Part of a small language model's weights: width 256, no biases in attention or MLP.
MLP neurons of a small language model. Each row is named by its layer, matrix (gate and up: input weights; down: output weights) and neuron, and shows model dimensions 16-111. Each number is 500 + 25 x the weight over its row's rms, rounded and kept within 0 to 999. Numbers have three digits each. A neuron's up and down rows have the sign that makes its largest values positive.
A block is one neuron, or neurons of one layer that tend to fire together. After each block is what it responds to, as a language model described it from the Wikipedia text at the highest values.

L2.gate100:517539520523507471566474515560498495485522495501490516477472521475463478525453473484528463504488539450514481520475480478549526471483525534536489523485497514523495497484491514497472510516480504519512513508464546507490492546480478473488471461509537479485485474496504489457525536545493479505
L2.up100:526535505532500486560474508536518494499533501491484518478487506480463499498457463498519463508513546455506461518477490483515511486468535509528485526473503495535501491504493488479489491506486499514503526485469535505501484525491493470491466479520533483495483485500495492463516557552497474520
L2.down100:517549499538495484553437514536472471490508469499530528451499519494494484534457497479500487509518513464517488533476510468540513511502541493526519535518503540541477520495507482475480508490522480529521533515475520523500493527480496444514473483507535470497558517499500481458504545518492467476
L2.gate151:535517497504526494539498462494467498531510504489461511529472510492480490499446517502466437522491488504470539504486539480518511491522468490524503530469511517529501425517465504546515477505437526463526528524490449521471459539485536484533465507480528502490478472505500459508514514488433503531
L2.up151:536534495507505500526503459481489457531512499495490515518501503500500492516417523514476450522491499492451532516498538479509522485499474506539493509494526538532499450524468523558536493511441532477525530536493470514464476521483532486548475504498544490493495494501516454526525471484449500514
L2.down151:524520487487481512515446540473478468490540515496522508506527513524512477515488534480482491536518497511519477521472530451543505511487481484505495518536531514499524476481435498491540503516462532472534499510488434524499464537472501499486488500545553484463542472502500494543507470467483531478
L2.gate347:477482517508517497517453495488505505497509472457489507474481515468513444474482498474507488483465507484494501519527506499472514514480496522505443535495482490499496502484507485482466492518483487519485483513535509527536519510503529501510466470534544480538500483491457474494465508496549508467
L2.up347:496502492455515493491473501506454487502495489490494525485515526522484473478496477510499456497501477476534430458533475455521485470489514506520509473501514519491530503468460504499491510516483533503510499477485514500521509483480550511456479502479539518504556494470530493487514534548547524517
L2.down347:516451504516513464509471469494503471519485498494505513503548514512520487455465481489494457497488538472484481489528499447491488503495509504499437499492477508502474494481464543523475476501451474505523509490469505497492506514480539500494482476493517498514535487482520493485480507496522505516
L2.gate499:491468493472490475513490517526498493508478497520490496479530508487497503542476529472516466489465497460508504537472458486490485484500496527486542462458551539544497482528466465503489530487530511503460522524496540527468536499471505466467527516500520473575514516487509505463533528504517474498
L2.up499:444511474485502491456473488541516514507486488541486519497485532498519498481470470462536501479472524485474486503470521505518504461547539547509498479448502507527430522517494513464546511544493481512515504499452495495520498508516519474502484481491503527505513465537508561462495465494490489503
L2.down499:484515482483517493480468500533556542485465486497485539479476500487489533454513465457514478490485541517469479529443511513508538476520560517494502490466495532536468542512516504495551513510502503531522513461502457499531500493496488480529479455481503512507511494554489518481506520509456496478
Short first pieces of split words, usually capitalized name starts like Men(delson), Men(ezes), Pen(g), plus "Men's" in sports events and people nouns (children, women).

L2.gate19:490515477458472511493524540542537478458529458494464481480528531478515506521509482513470456527507471494511480488511466525496495484493583528499527465511518476516535519491509493462485541503517427546458515498547488462502517505503521488496530515495510501490479518482476494510499484522451541508
L2.up19:510501501502487493476518523525512540515503507486508507501493492488465488505538499526498517499485485471426519493503475513526492505497517545446476488544519523497466517498468501465502520473498516530487432478506501488451511494486472490545527537455487508508535469493473539490519476520508506516
L2.down19:519483533520511497511502449495499467521514527518494541523504448474517504483523514500509514456523488492444520450444525532520513515501475513440491550503518506464456481519470535493518489492498576492511468526485534520440533517520467506533475492456492460491530494484469504485503521502538488489
L2.gate91:507489478511483506477515472501456509442529554474498480516546498498513467504495551480509451521514489538475512517452557479473492493482473492505528522488494462523488483512478481491494478490476495466512489514484461478476463482540492514512476485505475485473507543486524461488549521469487489529
L2.up91:508511491519523490472513437484484500478493491494495477454494498528511533491476530499519468500509509544519483499464550511488515464492480494496520499509486493503446504508521492515477484519507502490520510512501479475466517506498503498521494496502473473478497532488540512506512513492479499513
L2.down91:501484485521516528496485477466477486487500496495535507488505490472573491476489548494515479539518483510500541516457533540468517538492479536492529548492521480464472467518498504486496504509490511490508500515470505496474477563544514490508456530508494478459537505506492515522547481493508494496
L2.gate479:482490473495496540501495495537456480482520540514504495481556532502523485494485486475570491482462473504547440521463500464462527458535481462538461495502482516496486460507536506513495473461486520466489499504529505489512495495479543481471511479506499476474503530492505477511495523456506460466
L2.up479:475468480493453525459539470548500511494516540564499454463520548489522527520479482459535510499480491513513513530474510474516491490548437465505496486462474489502458448500527493538499497499476513469517499491497482482487483492495495519517485468529528470484503509503495479496504482444486487448
L2.down479:500471510476514458468488489499516471536487488550521524519521517473526536494477571483501508463467515504491523511465521469557513526508465487460489521520508517491485493511472505499502532521482502449551493503460490506526495567511506506529477474467475491486550478518492490521537566482472510473
L2.gate701:515520497493494464479513553502502515508500532531543506462543460520489509515573459528497513508453448522514479525487522491496497478499515504480475456503511494472494528462443471489465514461517486527529492500519490517479486486493502471507497506534420528483495503568516509496544503496546472474
L2.up701:541502503463511524492552542512535470510505501493519540489539448511489498528545444562504510532496494513499516488490481520500496483460526525464481468506515472519499525468482497506475543457500512535501513519527477488498543470484500492488517506495478479503534512548497555463489506511516459486
L2.down701:516448475514528486503495538527510472426497467491540531497497478488498452505534470490511539498427500523516501512514528483512551499485483463498502463471480471527502534524477525539511485493508526502505492539514492513509453521520462491497455508472512491522460490546488509500517533487503506509
Two-digit number tokens, standalone or mid-number, in tables and statistics, e.g. +78 goal difference, 37.93%, 1,961 yards, 1996–97.

L2.gate104:537510472497513507487470535482470506492499464470484534486529496499475506496509494506485504499542537480504506500487468453478500477491514463510486512474528472498490485528506483499533479523495495465468517494467545543469493522491547479533480524511481455535502503460491533447494491514509559556
L2.up104:534519497534480519509477514483498520493504471458469497483493475524456523466472559508523501506500524505484544488493489495514514506510538460479449514472527488476472465508529490487513469517534462499480545499506546512463488522489545499527455524513477475464491487453510486453512517519508522556
L2.down104:563483495505475512479525489476498483493477481459499533469547479512511539474499520516489482488507540514502484512456510445529485511526486482511490513404535468474512484518508528509497481532501497512490550459520505504475450488478520495570526501465498461491551512516514514474465503484485558536
L2.gate301:496512512520529488490490491474456473504490465442507530468454485439507508495501531502474513542474540449520513506460478472501478473505514505539507479499509496430487491484493513499508464455494455503503481498530509508502518497562517521509509503549508522485517475497521500509511476517504515449
L2.up301:557521534507499521502469520487515478523505502462493499521523449498480447490498494495509440530495538526493466504478502495540476499495540493529469464509513498496495492472502495485491495487522534494485564492508542533493492500519515503538509484498529419452497525471473514504530506513525474585
L2.down301:565458523496483526528497528509551534500440489491477522514484503535506481478531457492518468502453501505516480470476470451511519482505488495533442520455496471523511522509483525511492506536505501531490468475481560496502488516497585473482522479482506453459449512510506480511506497501461523541
L2.gate348:450500542432489523496531535524462482499498483483496521511548467479482544487524516511508508506512458512514511492514511488507477486516509456454489453487540500498490477531519493523500491493493470505494519483545524501521505517501490471493453469507495480501495496525468520494554542516482525514
L2.up348:505507508448507505484531516530457500564521520499517510492478519499528535447501524504496502523516498501541514521484525492502490500538520482491488525487536474509492462510494511519514476498521440515469468460516516516551555472534534501507450479522473507486511471500475526490484558509493544494
L2.down348:537453512446494486497520506529477482479513504474491522493506492492531513466523521514527500513506498505555503506490508517509463518499528484493468491500557488550484493500522492511474477502538447500457478492499497558540502493523485526551469470518477492466509474493507505517509525494468545503
L2.gate590:509475503471511446506465517499512521485513523492510549505490466501474513482493510548507548509452511466479538481470447503432475478536531502525496493481560482493451509509495500539531477528530537494483481494553509483456479498517486475559517506527569469522530508530501486488480507493486514482
L2.up590:527517493501524478474473520489501541465521456493530487487510478495462511542494521535492559480463516475480541464484457488453489486509549509521495500478525495490490530496521488545503467544513502512499491502517495474460463508507504457570492502525518460509516548525520495478445491487516513503
L2.down590:526491494466549490477468532488504534487509480523507503506473454491495497526474516541495522550440482537489474474473474466471488489516515497486481507497542466470479519514496497543520466543531502497510459464505504468482457474497496532580515535544541500487531502559536491498474469502476495514
Byte fragments inside Greek or Persian words, like Κατσίγαρη or θάνατος; weakly, opening word pieces in tables and lists (Moscow, Nike, indic).

L3.gate54:473516482472503460526444487468486490469453543528550521505514566502487483474548501476520475495501488562506494497513529506460528554529494488519519503488512510541536525495518547525499459499520472514528467519530509512508471497492502474539469504474475467499538501523514455481507490502498513498
L3.up54:466509512489518494494496518467476505495497505473508489470469516487477489467521540477526498473469529550519466500502522476514514560504567497481486480495478533498494491468513517526515488513484475500524477510482508551510486525488486475462522502481458490485504498487502520493488511466487465520
L3.down54:522476526536469474518491506507510521522484503502467507516486486514553495489518478520479526513515520425503442490503514522506522506527488457558513485492478457484487488517520501488541483483531510508523474510516493521549521518533465489483478543536564508565519491492498518529521482514471506506
L3.gate62:471487523506475496470478514491496492449512530496481500510478496521487519491488495498488514490505485460458480508505516507520486490484566491515487489493536492501520495512485479508508505507530529547469467499448491448459504494487459501513494506497492503522459466500481510510477526533519508522
L3.up62:496490554531496508480516516459470498467534488532466513511489484519489514516478517511507522488501513464464499524474531492536484470511529507500505516490539484514469504514492460520501536510540505563450495521496519453473519522535477493502511494498508508539439478517492472515486531482520500508
L3.down62:514495515522490495513506491468482504481494454513504527507502499521499451539518543490532487518491518496516499481486485536534494483507475487481437512496531457491514557474480525463499490506487492529486517525494484511486523505540485473483504523492461520507514500506511494545495502482470576506
L3.gate113:473507515496542479463516503498512465518504476485473516503508515490488470502448502472522513476518513513500524504484433512519520464463499482546499514524487493446532483476500471501451537510493484430463495528479556545510479469486495506475499468546530517497516460514491474448517495475455511526
L3.up113:480519491505523495487488495469482478523541454495472512507537510500529475489458458497515527473502522527513514498507455503515528487477553489565536531522518499492528507483497506532500533477499503444468489504483502515475505513445538510479480481540549495494514434540479523475507475471478510477
L3.down113:512529496478503493512513524469481491477505495464568516517542483491500454508519460510506476481469513554556507482505562518530514513518515489507506491484512503493478519502507471513529487510559510528496471476547456499511497535520525472514497495482558488508497506491476509556484531508539487466
L3.gate641:514453504529499513503459524495499486504469508483518550527502500485515539485445506457522542486485522505487461565507520489460536501505500446496492562537485491514497490464504511500523518472501510488490505531475490524509514504514489531491498510502505522515485468477485456503481496528499512457
L3.up641:483457504509496495485446524505525503475470496500515511530476514473528526495455493482542522498516520501493471527506509495454521516527487460513487529536490479532511492480498508510527517479500516510485492527462505517507535505512468508504504499456517504509474493480477488522473480538488492481
L3.down641:485482519471458482482480500499511486461486461507500468477446509463535486537481490494527498511518495529507496512516517474485463516488497507510479504505485464515504509464500512472511479506527496476483523538499506529501540504512498486505475490428488515531515509499475504496500473501489453528
Year tokens, whole or final digits after a split prefix, in dates in historical prose, especially after in, e.g. In 1953, 18|74.

L3.gate109:482502474453497497449460495491480502481495526482531472473494496506525496488466516491479482468531493497475483468527469516509467490511466473472506476498486512437481526466506490483483464525507510485486523555507523499498481511500551485512456533500558476506518485538480540472535425480489479544
L3.up109:430514461500497513449518515530454515487512533475527528483511522547519481494510491505498496477512506504488512487476525486496507431475531458493509516499524542495466500486493504471493504541477530446530495496476512549497462515492520512498495467489498523523469520521476559521489467524486513560
L3.down109:483501493463505484458503491514456480519496520443491529467508503522558475447485511457521497484479519483493489510461503481499459478513476479507509479474520488503472519511518505521427517553489540479497504527466510518504505516506520519500453500501538484525524511533457550511482457492491510485
L3.gate118:492489488498490468421513490529509562489443498507473522476441515477509508518496499508500459521486495485509510526519480493505482490494480495489498457532487489517484497476501492452437499527451469532483519492520496519436532495496532503492473480506514482562478523517488478500494459522490492527
L3.up118:493484497506470473420498501512481540507449463510473498468486526457517481502507507499497488532510442547488479479472481493476458502483479489478512485524494520508483544472490479429456502515486518497531490470520509516434536535502574453450489482485493510531472485495498507472494468473511522500
L3.down118:449505522469450447478475496524442496519483473507493479506450528497509489530506500481476487526489420510493502499464485483491463513494485459521452510508505490491513502494481470464473530519484459534507488517476517485443542494503541493480496534547478475540486499479501489454500479530476469477
L3.gate292:511528516512527514471571473496485482448523547539502545479519447565438481473467505502496534433509537513518504521524491473489502486533509472556492499503506534525500491490505494533509479485527475493476489532525475499539448507504500524528501516512523460501509510493503501544494494484503513514
L3.up292:490498513513493515482496481472459539488486504515520552516507494495487523528539485489505516497463552449537524493519489492502493482516470483503481484504512486487481452496508495511508491533535522485507521509464534541490482520504535434518462525532526461542521460430475515518524469511495531534
L3.down292:539497510535506566478538512499510508446541558527481508524524471534485528512496500472556513442484535497472459522476471463511501505526532478513482471512497512472480506451476526535515488526504512474530500444554486517496445489476484487499521510492486496501523500529531490516501481496503558556
L3.gate546:502515460517506489482510509503481539533505519500497470540511534447502485511496500475485486497440520470524485513535526474520525514521482487512491474500473517480482473527522512527538501507495489539544487462479482485518460517512457524457537470529492515457497458528471513482519498508506489495
L3.up546:512527487510495502505480546527532492528511463476433471488505518482509511511482507474527488470519478517526533474524524470505511462538510522505517513481485501497472511544492508481509502509480513492518470506483480455488509516516498496512504479530474523513455500505502489411518493515476483440
L3.down546:490494511434490499485515457504486478501498517512525502498515472491482490534518508506472544515522553468508493489494486539512484518440469446516487461518508490560524507495485480503470509512534499526534504516480531533511562531536487514462533486481496501524449457492484505538510500498520538532
Mid-word pieces of proper names, often accented letters in Slavic, Baltic or Turkish names (Świ-towit, Klaip-ė-da), plus place or title words (Los Angeles, Killing Time).

L3.gate44:523463543464478510510481486507468486478531544516481493493541487517519482519491506468529539479488518492486503527500540483507510498495527485519522543513465500516524464502486522512511525492510522491513505452520538475539489482528521517429516435474520511521502499486508511508497482478506441476
L3.up44:501501541472517509500477493506508518517515529507486483496555473499535507515454495477535509471474502493470522506470539511514492513486485482502524528502475493487490494479493509504500547519505501495515523459519525466532503506539529495446475463493505516490490488479500501492478520500481460508
L3.down44:526505470462526495473521485501533514523461496527513497466512530484494513548504524506491516459524520516438528469476509549504536524463457488485555539507482480481494488500502567510486492503479441454544534466486515476516523558542466490494499462490548481532523486496507490495487527534517502524
L3.gate257:497501480507478502500479478521517522489546505522551533514527483489480475496515527425474502528530478465504506500491517475510477500473503501498509523530507491494477520525513463468485491497527493497473493506454529428555490543564508559459504499544493533521518495491503449476500514489469473504
L3.up257:525498470505490512527498507514512487482510461558524517498560503475475494496540500432505491524531510475550478517514515517517508490476511516472528518475491501501480525524513455501458519502530499492500519561479543446542501501530551531473501509497490515488502486512489484448491507469491526489
L3.down257:525460495498539490515537463508473520507489460522481484503563502507548516514494478490521463492496524473511488474514499521499525487451459510491528506498474519514523487494487523526519503496461480457474480474499483488491486530490532457505521451474518521455479530481471509516441495483555512518
L3.gate513:485537515495483513518481563460547501532473486466475475492494479496524497472481518445547524550539499515498499534464521540486506501491486512486548516516506493487501470505458472498485539544470493475514509507514465477513527444561480471480471527549449549467537478463496471494521520502508495496
L3.up513:485498467470520506526490501512490523501498476512527485484508503526435472480500465525514513530502460531516448486465505516507532506461478489479506492557458502528520487517518499480517505523513504528491513531510523526512450485504493493477482509516488511475496529494488535483518525523460509468
L3.down513:512524533494464538508486512486517460512491484502477508477467507467501513480476539475516493512508484521483528480480483478483517504506521533499525483534515484541502473523477516472481504499477481518482521509505497546518536493507478531459521482518462470465521529482504447503511518467469469508
L3.gate617:478501512466497519487508525470510510571479511503509483495534485468471533536516504531510426497559533508481496471486494516511461479513511460478466486507534540421487524541514465495490519527517491460469522474528457541474505506504481450496490506520500479484486530526483475526478453554492503492
L3.up617:435512519490512495507534495493496481525538532491463497498490475488516535514465541511504506490502495535465491539525506494493490477496488484499496500525530475502542492500515482500459484457489473527498497480541491511491506497547497456536531508516535475545499531495516451547501475513473487501
L3.down617:482529475506524524553528496510519494532507516479480511485511474525489526559469515486545484434501491493507493480513510465510514527490475518525527509526540500512559530501533477512484489476483462483492505453551513487488518501558527470485544450489543532512536487488493482527486490501523513473
Mostly the surname prefix Mc or Mac (McDaid, McIntosh, McBride), plus vowel-initial syllables inside words like maritime, essential, Constantin.

L2.gate157:523512508516482507433510492507495490492512473510499489505477497508436496507454523518516522521558471495482471544552521506462495521495497513512506545502459511520474490489468525511476488481534500500513515501505529499459512460486503541503461485490523537495497484466513446512510498536477501490
L2.up157:514484509479486512424486511545523512504483465541509481523503495489479488455484494513530494528585529474512493507487502493461512512484501483509518502508474468560515502476500492499489482494533559500520512478509486521469527511513530583479485552488486493496494479499490500478490471462483498463
L2.down157:452520537461437488523502507481502499518526477450458501437500472489491492521474490537487534505488490506487517507491500417501504532458502484508479514517492491490463565499507511479482482528484479475460542496499472551501504526493521490517502472526512520539561475542491509481520510526501475489
L2.gate243:519480517487518542485447507515493496514516491503491531543495499467487531493490517478478518467525526551475456542487519479502529499540465470490523515513467505518474545479491528506519520513515532463476493534528521497526537499530501525459515510471516561464526525485502468486499525483488504483
L2.up243:525495512482480549513457499543478517518518483495509523546515510490503501481502489488488508464521551512517485560494492470486540493513481461507514482520481480521468526505477502503530485518498525487498499507519527489533526499513511519486509511481521561480494499479474509499508519497491513498
L2.down243:458450482520471506550437503510496509490484468482517495488458503485473524494492489492509529492558500484554519511503504489502460525478480524510538511498486487508485522502509519495524504483527467474475525491512515540480511513519529514518517523498506535525515494525505519495468513470496500542
L2.gate391:502432494544486494464474489498494504490505507532517513522492504466512522530421495487553528453510527493511460521491538481492446478523513456510469515529464476460477494472523519535528494479518472508450484520498494527474520485514489561497519481478488543490518520503485467508443491504466509481
L2.up391:501429504509469510476473509481513537487526498551503499507487509452504526518441488496538516446523527491508472493473535479477460501553486478522483515518464506470490485485511489524515508480521477525454498536485488510482515476486483557514516500458484545486517503490483488494453490531465499484
L2.down391:482463499499475488477477487514550503480528477534499495494457502468544519509483507470533507498520483500497485512522517492501490472523513512514492500513491481521494524490498493487524472474559511492433531503501512521543533522536498497519485531449524533520533483448503496497474486504475472481
L2.gate445:516529479514467483473473514497483478528469490473483514526496527479516497507432458469511489497504513544515468517507534466462504496504502441486508513565467519511461500512507506499511490533511525487492501517525515546487517488506517525526486505489526551517493472487476447481473500515510482471
L2.up445:485492497486509477446463520519498484506467508510456520526483534485482525521453479460534473495520517554518484540522553493471508483535498441474513487545454522506466509518498511514485490532522527493502483537535538526491498526496502527513504513486536539534520456483502474493467467526495471480
L2.down445:460482535466468462468477519505497488510495492514500513493494497464536516533518495491514509511534522548504510543520515486480505509506497475510501514498486457505473523516534490513507471508465510464526476523505506522498517535499489513495472489438493542560521496486515488523488480522527471487
Year numbers such as 1952, 2024 or 2026 after in, an opening parenthesis or a dash, in dates, ranges, lists and tables.